Weights of a small GPT-style language model, trained from scratch on English Wikipedia.
Size: 16 layers, width 384, 6 heads of 32, MLP 1024 SwiGLU, vocabulary 19600, 38.7M parameters.
Training: a variant of Muon for these matrices, 528M tokens.
MLP neurons of a small language model. Each row is named by its layer, matrix (gate and up: input weights; down: output weights) and neuron, and shows model dimensions 80-207. Each number is 200 + 40 x the weight over its row's rms, rounded and kept within 0 to 999. A neuron's up and down rows have the sign that makes its largest values positive.
After each neuron's rows, "fires before" lists the tokens most often just after its 100 highest values on Wikipedia text that the model never trained on.

L13.gate357,199,198,217,192,154,229,229,216,190,245,246,259,211,281,169,229,199,219,228,234,213,213,215,233,215,199,207,168,221,216,238,161,154,211,191,213,169,253,149,292,277,212,227,222,249,219,244,141,111,244,160,232,134,207,157,220,227,210,141,124,114,234,231,150,180,207,253,146,184,234,188,231,267,102,165,238,223,265,255,181,212,201,159,166,229,164,254,159,213,219,180,207,243,180,201,219,189,57,237,255,200,222,178,231,205,194,179,160,167,210,158,223,199,187,281,212,188,160,209,187,190,189,132,196,197,184,177,156
L13.up357,232,227,161,253,139,254,205,141,247,193,166,189,248,169,196,244,165,186,272,148,146,229,162,164,110,221,219,207,122,182,196,188,180,222,194,168,142,195,207,198,146,221,141,253,193,194,225,176,187,232,201,242,166,210,216,177,116,206,174,181,85,181,157,233,195,184,185,224,197,124,205,197,167,215,185,200,198,233,240,160,178,135,232,152,216,215,178,168,172,167,180,203,227,203,164,194,249,297,197,125,176,266,267,208,210,275,201,240,215,244,233,209,204,139,178,200,111,243,205,220,253,226,249,155,213,164,235,172
L13.down357,187,272,214,218,194,154,195,253,256,227,216,221,251,208,177,231,238,192,176,232,210,166,247,219,190,194,201,166,58,242,235,161,159,188,225,249,244,188,146,239,221,238,145,120,235,241,256,126,167,277,156,186,198,192,128,244,169,186,165,124,136,170,222,200,198,148,196,195,179,179,158,283,231,191,144,294,157,177,200,146,147,161,173,203,199,157,186,122,213,267,243,255,193,253,148,208,252,138,252,185,245,280,216,152,143,125,200,212,156,248,185,211,226,188,182,176,77,173,177,188,198,205,146,205,230,183,244,217
fires before: "\n", "\n\n", "\n ", "\n    "

L4.gate641,188,231,156,162,262,263,148,222,192,237,189,215,182,212,261,183,209,180,175,211,178,186,188,264,150,229,182,196,192,253,181,296,232,208,185,252,237,220,165,145,230,243,238,175,219,203,222,225,228,188,261,165,228,139,246,223,266,211,223,206,144,215,134,216,199,233,246,251,170,244,156,176,252,171,191,265,121,208,280,127,176,218,141,202,256,156,168,187,180,183,272,179,201,198,183,125,148,246,197,221,179,150,237,160,172,239,134,261,154,193,191,216,158,174,138,251,233,194,253,265,184,215,147,186,185,205,184,197
L4.up641,196,196,215,186,232,285,218,247,183,210,256,170,212,169,181,184,209,243,246,242,187,210,175,193,224,184,245,169,182,217,191,275,170,158,196,172,175,143,180,130,183,283,228,220,217,222,211,204,257,196,201,225,192,163,227,270,164,213,218,163,164,229,190,202,231,253,187,235,203,178,201,185,221,178,199,199,203,225,252,121,140,256,233,219,184,144,193,151,192,102,255,146,219,204,213,207,233,228,176,203,183,254,223,142,208,234,181,213,193,170,228,192,159,220,230,281,247,161,267,239,267,186,138,196,218,210,165,211
L4.down641,212,203,142,175,181,224,191,156,197,208,173,231,283,181,201,244,247,189,93,210,199,210,116,189,146,142,170,152,188,144,179,204,245,200,158,178,204,232,97,236,242,172,233,164,272,187,224,249,170,225,239,254,174,188,265,260,208,171,170,260,165,221,174,185,193,237,265,242,189,159,224,230,182,137,178,230,169,221,250,218,241,250,205,196,215,148,144,242,147,206,203,221,195,159,106,115,168,234,145,157,228,233,220,140,209,188,145,114,196,153,151,168,215,191,196,237,262,92,264,268,211,219,160,216,236,268,126,183
fires before: ", ", ")", ". ", "n", "of "

L8.gate572,170,267,199,142,219,234,200,249,161,201,152,189,224,138,186,215,145,185,215,239,245,213,211,203,123,288,217,224,153,231,189,197,191,146,162,217,163,194,188,195,164,182,223,181,174,175,218,134,217,238,143,181,223,260,221,201,273,251,130,152,177,276,186,198,166,186,251,145,257,244,214,241,176,143,245,227,98,209,206,177,260,106,223,241,226,107,278,171,158,216,150,305,225,181,225,256,144,196,179,169,170,192,236,245,176,196,140,221,242,177,163,222,180,248,158,187,147,164,207,284,195,267,229,132,119,151,287,252
L8.up572,189,216,225,241,217,241,223,164,234,162,143,180,188,182,223,233,180,199,157,170,216,247,167,176,227,176,253,133,221,230,234,243,114,224,197,132,205,142,137,180,189,241,259,175,227,227,235,232,183,236,159,180,178,172,298,185,207,224,253,184,206,224,233,182,163,217,238,217,216,238,295,205,175,257,101,187,121,287,169,204,156,195,151,125,277,194,199,245,171,168,175,180,239,224,144,188,227,200,147,204,221,223,246,178,179,245,143,199,186,160,296,217,146,174,189,141,226,258,144,201,231,280,270,150,230,262,149,155
L8.down572,191,250,273,223,176,238,184,146,212,228,187,265,236,175,178,171,151,114,139,205,166,236,175,192,220,207,212,161,228,255,234,183,205,199,277,308,151,231,147,222,214,255,248,194,189,237,135,205,226,204,176,213,148,211,120,194,174,205,150,227,212,180,248,125,158,153,196,280,210,203,150,187,209,219,137,152,277,232,249,182,185,135,192,161,182,187,207,202,227,150,195,185,238,142,199,206,196,177,244,173,240,265,155,205,158,227,186,205,261,159,200,204,172,260,182,164,148,231,247,157,270,284,129,229,242,184,197,202
fires before: "\n", "\n\n", "| "

L2.gate788,240,272,263,210,216,141,285,198,222,197,234,221,202,206,200,182,251,187,212,197,129,173,193,194,229,211,213,285,256,169,136,220,268,224,175,195,193,266,224,153,170,165,249,249,133,302,212,288,198,196,148,178,166,211,189,274,199,245,160,171,199,216,228,242,166,231,212,197,267,175,178,200,215,239,268,214,149,166,256,212,215,253,256,248,232,174,167,180,166,182,222,238,175,158,239,211,171,307,276,300,178,239,193,219,132,192,167,156,189,242,106,211,204,270,184,153,242,218,149,214,188,175,212,235,250,166,214,169
L2.up788,184,205,179,237,191,96,223,152,155,174,225,181,262,199,156,176,265,213,166,221,144,228,226,151,179,147,177,234,164,222,239,274,168,217,233,273,100,209,212,201,237,274,161,185,174,180,167,207,260,215,254,225,172,200,165,182,188,239,140,228,121,176,204,200,218,250,262,192,164,216,203,203,173,209,189,247,167,200,211,220,164,210,143,219,227,137,151,168,256,283,256,214,197,248,203,175,137,199,160,178,265,256,179,219,202,176,177,143,215,176,259,203,257,244,256,228,203,204,327,186,191,205,210,214,275,173,170,167
L2.down788,174,220,169,224,202,199,309,245,176,181,157,162,198,213,248,180,204,243,206,230,203,195,195,168,269,215,195,265,292,228,261,239,222,235,159,241,99,207,168,168,191,178,235,202,157,203,130,297,196,215,166,190,173,175,131,170,239,198,176,127,177,210,188,154,219,249,184,223,127,217,229,154,160,200,229,259,251,217,198,185,196,204,168,145,195,240,190,177,151,256,168,234,237,264,184,176,110,199,162,219,205,225,194,169,237,56,263,260,188,211,202,149,216,195,197,196,119,199,201,195,140,184,212,212,229,228,238,217
fires before: ", ", ". ", ".", "'", "og"

L8.gate655,151,252,192,105,93,236,247,190,185,156,155,185,216,177,207,223,212,267,213,282,184,231,237,177,120,154,205,216,138,225,152,234,210,173,234,217,178,204,158,164,149,168,265,218,237,232,233,175,176,169,160,162,204,235,170,100,188,228,238,218,168,239,153,203,140,159,249,213,246,186,135,257,167,195,181,155,204,171,183,181,185,210,154,206,101,142,145,239,260,209,152,207,129,199,231,216,167,246,192,229,252,188,227,198,230,172,215,183,196,274,142,215,229,199,192,171,240,199,225,147,291,274,225,146,174,183,180,105
L8.up655,227,163,246,137,120,121,192,222,187,229,203,215,240,171,266,218,225,240,161,161,187,285,251,297,197,155,227,229,187,255,196,207,153,231,183,193,254,227,178,199,198,154,248,108,286,193,147,208,224,205,177,194,191,126,203,193,143,162,202,220,235,170,209,207,173,165,183,207,201,195,205,279,226,201,198,269,140,218,162,155,187,226,162,188,249,187,159,211,223,231,218,194,231,203,180,228,228,198,150,223,254,222,227,220,147,214,163,167,212,113,124,133,161,180,182,184,194,189,236,177,250,248,153,221,208,196,203,177
L8.down655,216,241,173,232,199,160,223,157,228,155,208,165,222,260,160,238,240,249,152,191,244,202,225,190,227,229,246,190,220,175,237,212,167,194,173,214,213,184,145,191,267,127,201,217,318,246,201,270,200,209,206,208,156,152,251,237,160,182,207,152,155,189,215,168,213,156,170,228,152,188,213,199,145,190,198,112,155,144,173,199,295,240,217,184,170,135,177,248,212,172,271,240,186,191,220,224,229,285,272,224,237,176,217,165,246,275,231,219,196,169,166,201,226,212,169,110,220,139,216,180,225,203,200,179,204,213,230,241
fires before: "\n", "\n\n", "(", "Bre", "K", "math"

L4.gate821,171,276,206,171,173,203,203,212,238,153,285,124,201,260,154,146,188,205,251,306,186,212,259,166,190,215,193,233,197,259,200,236,130,201,175,234,173,215,245,207,152,209,271,192,207,200,183,223,203,199,189,204,193,141,223,243,218,175,166,217,203,212,284,145,159,210,174,248,301,212,226,263,100,205,143,208,248,199,163,168,203,194,182,203,213,241,182,186,225,167,164,203,159,161,186,193,190,105,211,175,192,289,239,232,138,223,166,235,153,241,245,158,229,199,257,227,205,201,227,207,224,187,239,271,220,105,214,224
L4.up821,225,283,170,193,177,191,205,153,233,198,252,201,197,244,176,137,271,247,225,192,166,181,182,219,230,254,170,182,223,201,207,204,229,213,198,230,169,246,130,256,229,240,180,191,250,213,253,193,223,224,292,273,209,201,203,187,206,263,104,160,198,191,169,154,221,202,133,220,239,165,226,231,248,325,227,200,290,153,183,167,210,195,228,202,113,172,216,223,210,187,287,273,192,160,146,195,242,145,231,169,249,275,258,292,188,214,214,162,183,173,262,181,175,156,218,217,253,287,221,149,205,179,229,216,199,149,185,256
L4.down821,234,219,180,152,184,223,184,210,214,179,166,278,162,247,147,173,201,152,175,256,188,173,204,182,207,218,153,181,249,229,132,217,146,177,184,214,217,252,205,243,155,190,264,232,210,183,184,227,178,174,193,172,178,174,159,250,189,215,142,283,161,198,170,161,159,244,143,246,263,180,171,204,167,203,299,225,175,215,163,187,162,205,184,187,156,214,179,183,168,154,229,243,160,159,162,195,164,209,216,183,185,193,196,207,119,160,159,239,244,189,121,150,161,184,103,217,167,174,104,242,138,197,228,198,251,184,228,259
fires before: "\n", ", ", "| ", "=="

L5.gate345,202,261,234,227,231,144,141,246,218,170,167,265,206,206,205,239,191,201,143,168,243,234,248,201,161,212,193,139,195,295,186,225,238,253,212,206,173,140,198,181,152,210,223,208,142,183,199,127,283,165,230,195,308,236,206,200,240,213,263,242,253,183,222,206,165,176,217,236,246,243,240,207,200,290,129,162,258,184,219,142,228,244,235,96,169,234,161,218,121,227,210,215,195,161,135,141,208,218,171,155,258,223,293,210,155,167,191,264,167,182,149,191,177,205,228,201,239,149,116,239,187,146,175,273,230,272,247,210
L5.up345,166,175,183,139,176,286,203,237,155,168,189,246,236,213,209,200,147,262,135,294,165,235,210,225,193,270,176,185,289,198,223,193,160,145,260,232,198,228,246,148,216,229,189,195,188,247,114,230,287,197,211,195,251,224,208,182,188,240,243,155,176,146,144,77,159,275,202,188,193,217,162,134,219,272,124,234,252,173,233,208,247,227,221,208,255,238,186,210,174,216,197,259,162,248,160,220,143,177,265,223,164,265,200,212,230,232,133,174,231,244,221,226,189,173,175,188,177,176,185,205,219,244,218,244,180,174,162,171
L5.down345,178,166,208,196,132,234,221,232,187,153,234,232,213,200,208,207,217,174,250,190,199,179,216,249,243,231,241,249,232,226,165,260,151,139,206,203,213,263,252,195,220,195,195,122,226,163,147,231,192,200,221,150,237,188,179,183,163,173,179,266,221,149,124,137,181,184,146,169,174,214,155,152,186,164,183,184,145,235,183,107,190,259,201,252,150,189,243,168,244,142,165,167,155,247,184,223,142,219,223,212,212,162,221,153,196,139,250,116,257,247,266,216,251,188,79,238,220,177,205,87,204,263,199,224,147,197,219,213
fires before: "of ", "at ", "in "

L5.gate236,145,259,134,173,178,117,294,126,181,207,171,195,139,242,207,167,175,251,179,232,231,129,237,209,178,174,192,212,193,163,204,198,162,250,195,234,196,182,160,194,176,215,187,178,165,206,263,140,184,150,236,196,211,183,271,183,225,217,213,214,99,202,181,164,195,233,181,146,243,163,214,176,198,239,151,256,146,231,284,190,266,114,238,170,246,156,221,221,252,151,175,239,253,228,262,195,295,159,250,201,239,225,235,253,203,229,219,273,166,243,204,217,185,191,186,232,124,146,222,160,205,249,161,162,191,169,203,248
L5.up236,168,236,200,214,206,232,257,160,260,279,186,188,184,307,253,238,170,209,199,200,135,185,130,211,235,165,222,153,167,192,251,239,203,218,251,158,111,240,231,185,214,227,193,289,200,224,149,132,221,219,207,190,114,177,255,181,240,230,185,164,187,262,234,214,213,157,184,100,168,124,241,162,165,269,150,199,214,246,230,176,227,213,204,101,220,198,194,204,171,128,218,151,202,244,220,168,198,178,221,220,152,140,215,231,172,200,153,143,191,176,236,267,127,193,179,226,114,266,206,245,202,234,150,266,208,205,195,191
L5.down236,208,153,160,225,248,152,294,216,234,222,121,225,227,160,132,187,230,104,89,272,200,177,186,128,221,214,211,204,169,209,163,198,217,139,178,230,210,197,227,210,163,160,242,201,197,298,230,232,221,246,159,217,154,170,154,207,221,118,119,143,175,150,160,179,123,220,176,173,232,143,114,227,233,222,179,222,179,223,161,164,189,173,177,225,155,166,256,168,227,228,237,209,220,217,183,175,216,220,298,232,222,172,175,180,178,60,181,166,252,230,172,236,202,186,144,128,244,209,226,100,205,241,177,209,263,204,173,177
fires before: "s ", "\n", "\n  "

L12.gate764,207,255,247,265,191,185,142,252,190,143,224,176,136,268,192,190,191,236,146,181,190,193,279,262,236,240,212,230,163,241,216,241,245,161,156,215,209,267,183,124,213,162,254,205,203,179,236,178,168,168,155,218,173,131,190,184,130,158,189,203,257,176,126,192,163,198,159,184,143,194,193,236,174,192,210,188,196,153,204,236,255,210,134,217,115,237,183,201,193,187,217,128,171,302,159,215,134,247,159,204,169,179,334,156,201,185,238,180,204,211,190,119,201,188,189,140,173,250,111,161,139,236,171,239,141,177,218,250
L12.up764,169,186,181,183,261,253,225,271,162,163,203,286,191,183,234,225,140,192,188,221,221,194,223,208,140,182,163,145,171,214,264,138,177,180,201,130,240,147,269,165,182,181,264,218,209,234,202,208,221,205,249,223,181,236,154,218,271,209,242,164,210,210,244,156,239,326,135,256,199,279,227,128,146,262,212,238,166,202,175,196,238,234,207,170,162,262,188,215,186,218,259,210,269,157,156,252,231,216,230,214,256,211,223,196,218,175,108,174,195,198,223,211,229,175,202,255,217,169,155,132,228,241,264,201,199,167,240,261
L12.down764,221,128,222,177,196,246,232,245,210,246,230,239,111,213,211,210,208,247,207,229,146,183,267,281,219,141,186,177,266,175,235,171,221,156,186,223,134,282,248,169,196,203,128,206,187,200,156,188,265,202,200,219,107,229,130,231,159,173,274,177,221,137,206,158,148,159,291,191,226,188,201,204,162,205,172,192,210,149,156,108,198,218,232,133,223,223,163,227,242,161,207,166,180,169,199,185,216,205,186,188,249,228,218,200,189,252,169,182,165,163,181,198,232,273,110,164,192,181,131,202,210,191,197,224,217,253,163,190
fires before: "of ", "for ", "| "

L12.gate587,195,167,179,207,262,210,194,264,275,255,212,296,202,172,238,149,168,230,171,199,217,203,239,211,208,251,185,166,194,200,201,193,185,215,183,218,260,206,150,180,228,211,281,245,177,251,237,174,137,118,133,160,226,237,127,194,246,173,152,160,207,233,212,253,151,178,235,179,162,198,181,201,270,144,186,183,137,224,246,184,226,259,141,203,105,210,280,252,229,228,187,215,259,181,223,242,184,230,166,225,220,116,244,190,170,205,156,188,218,283,223,201,183,192,184,202,155,263,217,165,143,308,177,152,189,198,236,260
L12.up587,252,189,272,221,230,162,259,195,230,156,181,149,207,222,161,221,229,146,158,217,210,205,195,269,225,183,180,169,205,202,153,203,163,150,247,189,303,179,145,199,248,239,166,213,172,190,277,207,172,200,183,195,226,208,175,187,189,207,200,166,254,265,159,212,258,162,176,220,248,219,194,183,201,226,196,278,174,126,322,219,213,221,266,143,208,202,205,224,199,203,180,257,276,231,182,221,197,203,96,160,222,178,270,205,171,194,208,251,150,202,222,194,173,256,224,148,172,191,197,172,214,148,194,216,228,131,147,275
L12.down587,229,181,198,249,232,197,196,203,183,160,206,240,148,195,316,150,205,148,140,172,199,236,164,204,161,216,126,211,147,132,179,204,184,175,216,231,236,236,175,95,201,218,256,215,272,177,108,149,165,216,229,183,186,303,162,179,169,247,214,220,279,229,152,209,157,163,278,241,234,208,192,267,167,172,213,209,186,290,233,186,184,236,188,236,162,184,167,226,233,198,212,244,204,184,120,276,245,200,148,168,227,193,254,214,187,184,219,284,159,238,152,171,145,180,193,219,201,207,166,111,187,166,226,144,266,196,197,257
fires before: "on ", "in ", "on", "ina ", "or ", "u "

L7.gate46,166,166,238,204,135,206,194,212,227,166,267,160,222,221,199,157,232,249,225,158,206,175,185,192,231,136,214,134,248,194,225,184,193,212,217,238,216,205,196,220,218,172,158,91,219,212,178,183,247,145,216,299,172,215,225,128,185,247,196,186,210,232,199,247,162,203,93,196,225,236,150,159,218,139,173,228,241,168,253,224,229,142,140,251,187,260,225,162,202,272,201,214,158,234,200,192,226,216,191,251,230,237,244,205,242,207,166,213,197,207,212,254,211,184,215,185,182,227,168,184,144,214,156,204,188,217,167,210
L7.up46,173,229,266,227,158,226,136,170,231,224,223,220,217,208,163,203,226,246,190,218,235,119,196,209,150,137,178,231,208,195,224,188,190,190,204,236,156,183,220,158,193,243,257,244,230,194,198,208,136,139,213,193,188,214,103,128,200,197,182,203,238,157,154,142,237,181,105,199,170,215,138,241,207,151,215,185,266,211,163,138,186,155,250,201,185,217,230,223,119,230,175,172,138,244,173,219,172,211,224,158,236,230,241,251,161,279,243,170,226,262,223,182,194,170,224,219,224,182,262,221,237,216,241,121,263,220,201,191
L7.down46,200,243,216,219,227,218,220,219,158,175,257,211,232,178,176,295,203,247,156,195,246,215,206,243,240,129,186,179,226,154,172,174,219,205,106,196,150,246,185,178,161,155,195,239,203,224,220,217,168,147,206,144,276,125,226,119,235,246,183,155,234,172,159,232,162,182,176,193,214,174,165,216,207,190,236,241,215,225,183,122,292,134,159,238,195,200,228,234,201,200,209,195,217,130,134,183,181,211,224,202,239,229,243,279,176,173,154,193,195,201,192,169,188,201,125,115,197,128,193,229,265,187,194,150,191,221,211,222
fires before: "(", "Bre", "K", "; ", "Hell", "| "

L8.gate335,174,194,175,188,122,266,248,238,167,215,180,217,205,150,236,199,165,218,238,212,192,198,188,189,194,181,266,146,197,175,209,209,153,182,246,136,224,171,215,246,226,242,227,148,236,167,256,172,189,232,215,114,166,196,235,200,211,167,169,171,300,249,270,156,159,215,174,251,297,234,240,154,168,123,148,144,216,167,205,162,242,129,220,245,218,297,250,216,161,225,220,176,223,182,247,241,199,231,289,179,267,234,186,210,119,239,216,150,235,151,193,174,169,167,276,223,186,165,177,194,141,122,271,233,169,175,238,238
L8.up335,193,231,185,173,196,219,259,224,138,215,215,194,163,167,241,184,199,224,166,300,239,159,172,213,248,199,202,159,190,168,176,252,211,182,235,190,218,213,168,220,235,201,214,187,226,189,246,154,176,247,201,199,189,214,253,261,230,58,189,201,269,261,252,177,226,193,214,260,153,230,194,129,185,162,207,219,246,135,170,155,254,183,239,325,266,191,256,224,111,234,204,234,166,145,275,197,220,258,259,181,275,273,181,237,156,182,178,170,195,180,205,222,251,181,287,231,194,133,198,214,186,172,203,206,117,210,228,212
L8.down335,186,208,260,183,198,251,191,214,186,204,217,201,181,176,184,223,221,180,178,261,192,116,266,265,169,237,224,177,148,152,206,191,217,165,247,192,208,271,233,234,203,160,251,216,221,158,232,169,221,179,210,225,136,232,238,149,198,91,199,179,251,239,147,216,246,165,132,197,227,162,211,234,189,274,181,125,162,173,248,144,202,184,219,282,180,189,141,206,244,153,187,230,306,185,231,154,204,169,279,222,199,149,195,233,133,236,171,135,152,169,261,213,240,177,197,203,268,160,194,224,177,175,208,235,270,182,180,245
fires before: "\n", "'", "', ", "\n\n"

L8.gate1013,251,158,181,232,187,210,213,206,137,181,194,251,228,172,181,190,216,283,142,188,147,157,191,151,250,159,220,205,125,157,125,283,140,266,196,190,200,188,178,118,215,227,171,214,169,163,203,219,217,256,226,197,176,142,170,89,221,222,184,336,265,268,208,228,158,192,127,199,249,215,195,200,207,164,186,188,208,180,230,177,279,153,215,199,150,224,221,199,165,226,152,180,148,279,123,243,219,225,184,254,228,206,237,240,185,252,174,200,222,231,173,186,142,215,220,170,232,205,227,199,200,233,176,162,232,197,160,273
L8.up1013,90,195,248,153,210,260,211,172,109,239,243,165,264,150,176,169,256,199,156,175,253,229,185,216,208,203,255,195,211,204,203,196,230,256,210,221,228,180,191,159,158,155,262,195,266,203,237,232,226,181,164,233,201,249,168,86,222,199,162,223,307,247,245,178,220,189,172,221,195,249,154,226,155,138,209,253,149,165,293,204,231,136,130,244,273,215,271,190,194,223,59,222,154,260,232,187,188,201,215,225,252,197,259,166,219,239,136,171,127,210,158,183,220,191,141,166,150,151,214,264,175,210,187,164,203,239,177,252
L8.down1013,109,169,257,159,205,141,180,215,209,211,200,173,227,255,164,252,249,298,155,186,241,257,218,220,214,217,147,265,126,149,207,144,184,210,224,117,180,204,185,200,239,133,199,148,208,163,174,227,176,137,204,228,168,141,205,138,292,197,192,196,232,182,167,220,151,178,159,116,165,195,165,268,225,157,194,166,217,220,210,160,258,230,182,272,201,208,214,231,227,183,203,201,202,179,182,189,201,240,203,226,217,217,187,240,114,208,246,153,217,193,180,280,224,212,170,161,138,160,188,205,232,260,236,198,167,203,232,283
fires before: "\n", "(", "\n\n", "Bre", "Hell", "K"

L5.gate56,233,245,211,174,174,168,152,193,177,153,207,188,197,206,174,187,209,226,176,271,209,206,235,213,245,205,226,206,186,264,205,193,192,227,113,189,182,212,134,198,221,204,244,193,164,231,203,239,185,212,194,170,175,221,196,166,182,308,159,195,142,233,177,208,192,167,210,171,226,204,165,217,155,140,227,157,256,185,314,299,147,212,201,115,235,155,230,177,222,161,190,186,240,193,291,116,184,131,216,251,177,204,229,250,209,158,239,210,146,221,216,172,255,179,138,168,172,193,203,152,214,121,153,219,106,173,260,179
L5.up56,118,212,237,278,162,186,291,165,149,246,237,207,150,215,233,159,222,226,280,158,190,180,135,176,196,272,190,151,121,192,175,161,159,230,200,169,154,177,192,248,213,241,213,291,202,267,183,264,210,211,207,155,191,137,187,132,153,193,182,181,213,208,181,116,195,183,281,215,129,242,235,172,173,175,192,271,205,193,262,194,221,244,255,178,204,250,179,198,197,227,160,258,143,255,218,166,129,197,167,236,232,184,204,262,197,185,120,185,165,182,203,187,248,222,176,198,181,169,224,205,126,187,220,166,267,195,154,143
L5.down56,212,187,160,216,240,103,174,218,201,259,206,204,248,156,218,228,254,176,105,215,196,256,245,187,182,182,209,183,206,216,289,241,233,148,222,184,228,187,211,168,245,263,146,184,246,222,172,172,257,132,168,220,141,271,236,246,249,173,193,161,185,151,197,252,175,147,166,171,264,212,145,148,177,178,199,173,239,221,205,204,264,252,126,156,137,207,209,228,191,189,237,178,183,107,120,231,187,179,218,121,142,220,186,149,207,263,186,174,211,186,243,147,207,164,258,202,266,156,197,207,213,206,203,212,120,243,232,192
fires before: "s "

L8.gate691,149,183,251,171,260,206,134,235,201,237,174,172,159,204,175,234,149,191,245,180,159,191,270,187,160,237,190,126,236,169,198,203,234,226,192,154,201,179,129,229,174,168,178,273,164,224,219,174,229,175,280,198,231,198,208,150,220,182,157,209,174,264,198,170,213,161,224,260,177,206,196,146,165,240,185,227,135,246,226,255,177,143,232,204,218,106,220,234,266,170,221,206,211,134,202,136,306,206,305,203,112,180,153,228,205,255,219,174,170,260,188,176,277,224,203,190,176,170,265,171,228,236,163,171,232,127,215,216
L8.up691,244,205,246,227,137,238,212,169,250,132,146,127,183,266,186,264,207,199,242,200,197,262,186,231,212,239,158,186,199,215,177,218,207,234,153,194,240,252,208,148,229,186,213,209,220,182,192,280,105,199,208,232,145,204,220,149,200,239,174,205,165,219,217,182,174,186,167,183,242,190,183,216,182,194,193,144,216,251,230,240,222,102,191,165,210,173,222,182,222,164,229,226,391,157,156,222,202,200,225,228,138,136,236,322,236,189,205,171,173,234,261,256,227,177,145,167,238,181,243,186,162,125,261,168,210,158,203,176
L8.down691,161,243,269,204,217,157,210,144,222,241,207,166,175,253,223,228,250,153,185,233,201,264,308,223,130,186,161,224,193,199,183,220,190,173,136,275,242,216,118,243,223,147,177,170,216,209,154,153,184,163,216,166,211,205,194,216,147,144,198,160,168,203,193,229,149,222,192,194,155,158,215,151,209,238,192,201,202,210,211,198,270,190,231,233,157,189,210,169,221,104,188,211,234,205,208,147,225,187,267,140,118,213,171,264,196,193,229,235,136,188,207,221,146,213,216,214,239,133,196,214,209,177,114,217,205,205,187,164
fires before: "\n\n", "\n"

L11.gate989,268,197,211,204,141,278,192,206,264,196,190,241,203,216,194,194,236,251,169,225,160,174,211,238,190,179,173,197,217,210,185,242,193,146,209,220,234,193,171,180,144,185,182,135,235,200,215,152,225,163,207,219,168,194,130,206,182,156,210,224,135,221,206,184,159,232,196,225,234,232,138,228,198,274,200,244,191,228,228,175,261,173,213,188,159,131,249,304,177,151,260,139,191,260,172,157,242,192,161,119,204,185,190,247,88,246,208,218,185,242,217,125,196,247,199,211,194,225,247,194,232,224,190,215,187,152,180,285
L11.up989,186,187,259,169,129,162,211,206,255,175,237,121,282,201,180,231,227,210,208,274,237,184,235,172,140,211,259,210,172,263,190,272,202,236,166,204,107,231,95,200,243,237,225,166,227,199,189,210,229,228,146,258,208,138,106,167,138,222,206,181,208,210,201,171,198,221,193,240,173,221,197,226,149,254,223,251,209,207,264,172,181,132,181,256,173,185,159,238,235,266,229,172,202,200,230,182,192,149,220,130,275,221,192,191,211,190,162,194,144,212,252,161,145,235,229,170,220,249,182,144,200,230,190,219,225,239,148,206
L11.down989,186,261,265,208,234,178,148,148,174,200,164,177,228,178,268,261,262,260,189,228,137,164,226,237,230,226,248,279,202,229,166,198,237,202,164,167,219,192,233,185,155,129,208,224,217,230,158,225,179,257,148,186,174,213,222,190,227,216,134,184,144,219,227,115,178,210,225,189,200,142,222,207,181,123,210,182,195,223,213,218,225,212,255,178,190,222,239,219,221,198,212,247,228,207,150,184,223,226,294,175,187,234,135,168,269,231,188,205,134,175,231,204,223,262,161,166,134,158,290,126,205,255,214,307,206,184,189,186
fires before: ", ", ". ", "\n", ".", "'", "for "

L2.gate35,207,228,174,190,209,171,151,182,226,182,205,203,192,210,195,281,188,159,204,250,192,176,155,163,246,174,172,248,176,237,151,193,188,219,171,264,268,138,128,202,190,185,213,149,198,214,197,138,194,201,150,208,127,236,147,176,217,180,219,239,166,166,234,179,209,183,184,248,226,218,155,203,209,160,174,297,214,180,267,156,193,184,256,317,193,145,203,183,256,245,189,212,190,208,212,165,162,153,243,176,230,282,148,246,169,225,184,216,177,204,158,205,186,224,189,99,160,152,290,159,165,239,187,209,186,217,142,252
L2.up35,227,208,236,218,158,198,192,194,188,151,213,183,136,175,224,257,176,97,188,260,177,193,189,164,266,206,192,292,123,202,188,148,201,214,176,261,221,145,183,102,236,227,209,164,162,225,205,172,205,215,173,183,135,267,185,173,214,237,204,263,174,212,243,173,219,243,241,271,152,192,109,273,196,148,157,240,258,212,287,197,201,203,232,261,191,173,135,195,238,258,135,211,201,214,225,248,211,137,266,196,213,273,164,226,189,194,183,260,218,247,212,283,229,213,216,150,109,155,261,201,201,194,145,255,154,216,136,224
L2.down35,204,261,220,229,179,208,158,214,131,237,174,216,120,191,280,252,176,149,166,200,196,189,163,178,254,198,186,240,143,192,200,109,197,165,209,218,216,204,180,147,198,243,146,232,195,233,197,184,237,177,77,208,138,207,158,234,194,170,128,228,151,189,221,153,202,190,209,265,175,287,109,180,201,197,202,248,234,148,212,155,229,198,220,270,224,164,162,274,211,243,167,196,187,202,245,219,223,160,202,186,163,266,169,209,150,214,211,222,157,180,247,223,208,242,178,222,175,143,240,195,211,219,174,231,271,212,173,200
fires before: ", ", ". ", "ides ", "\n", "'"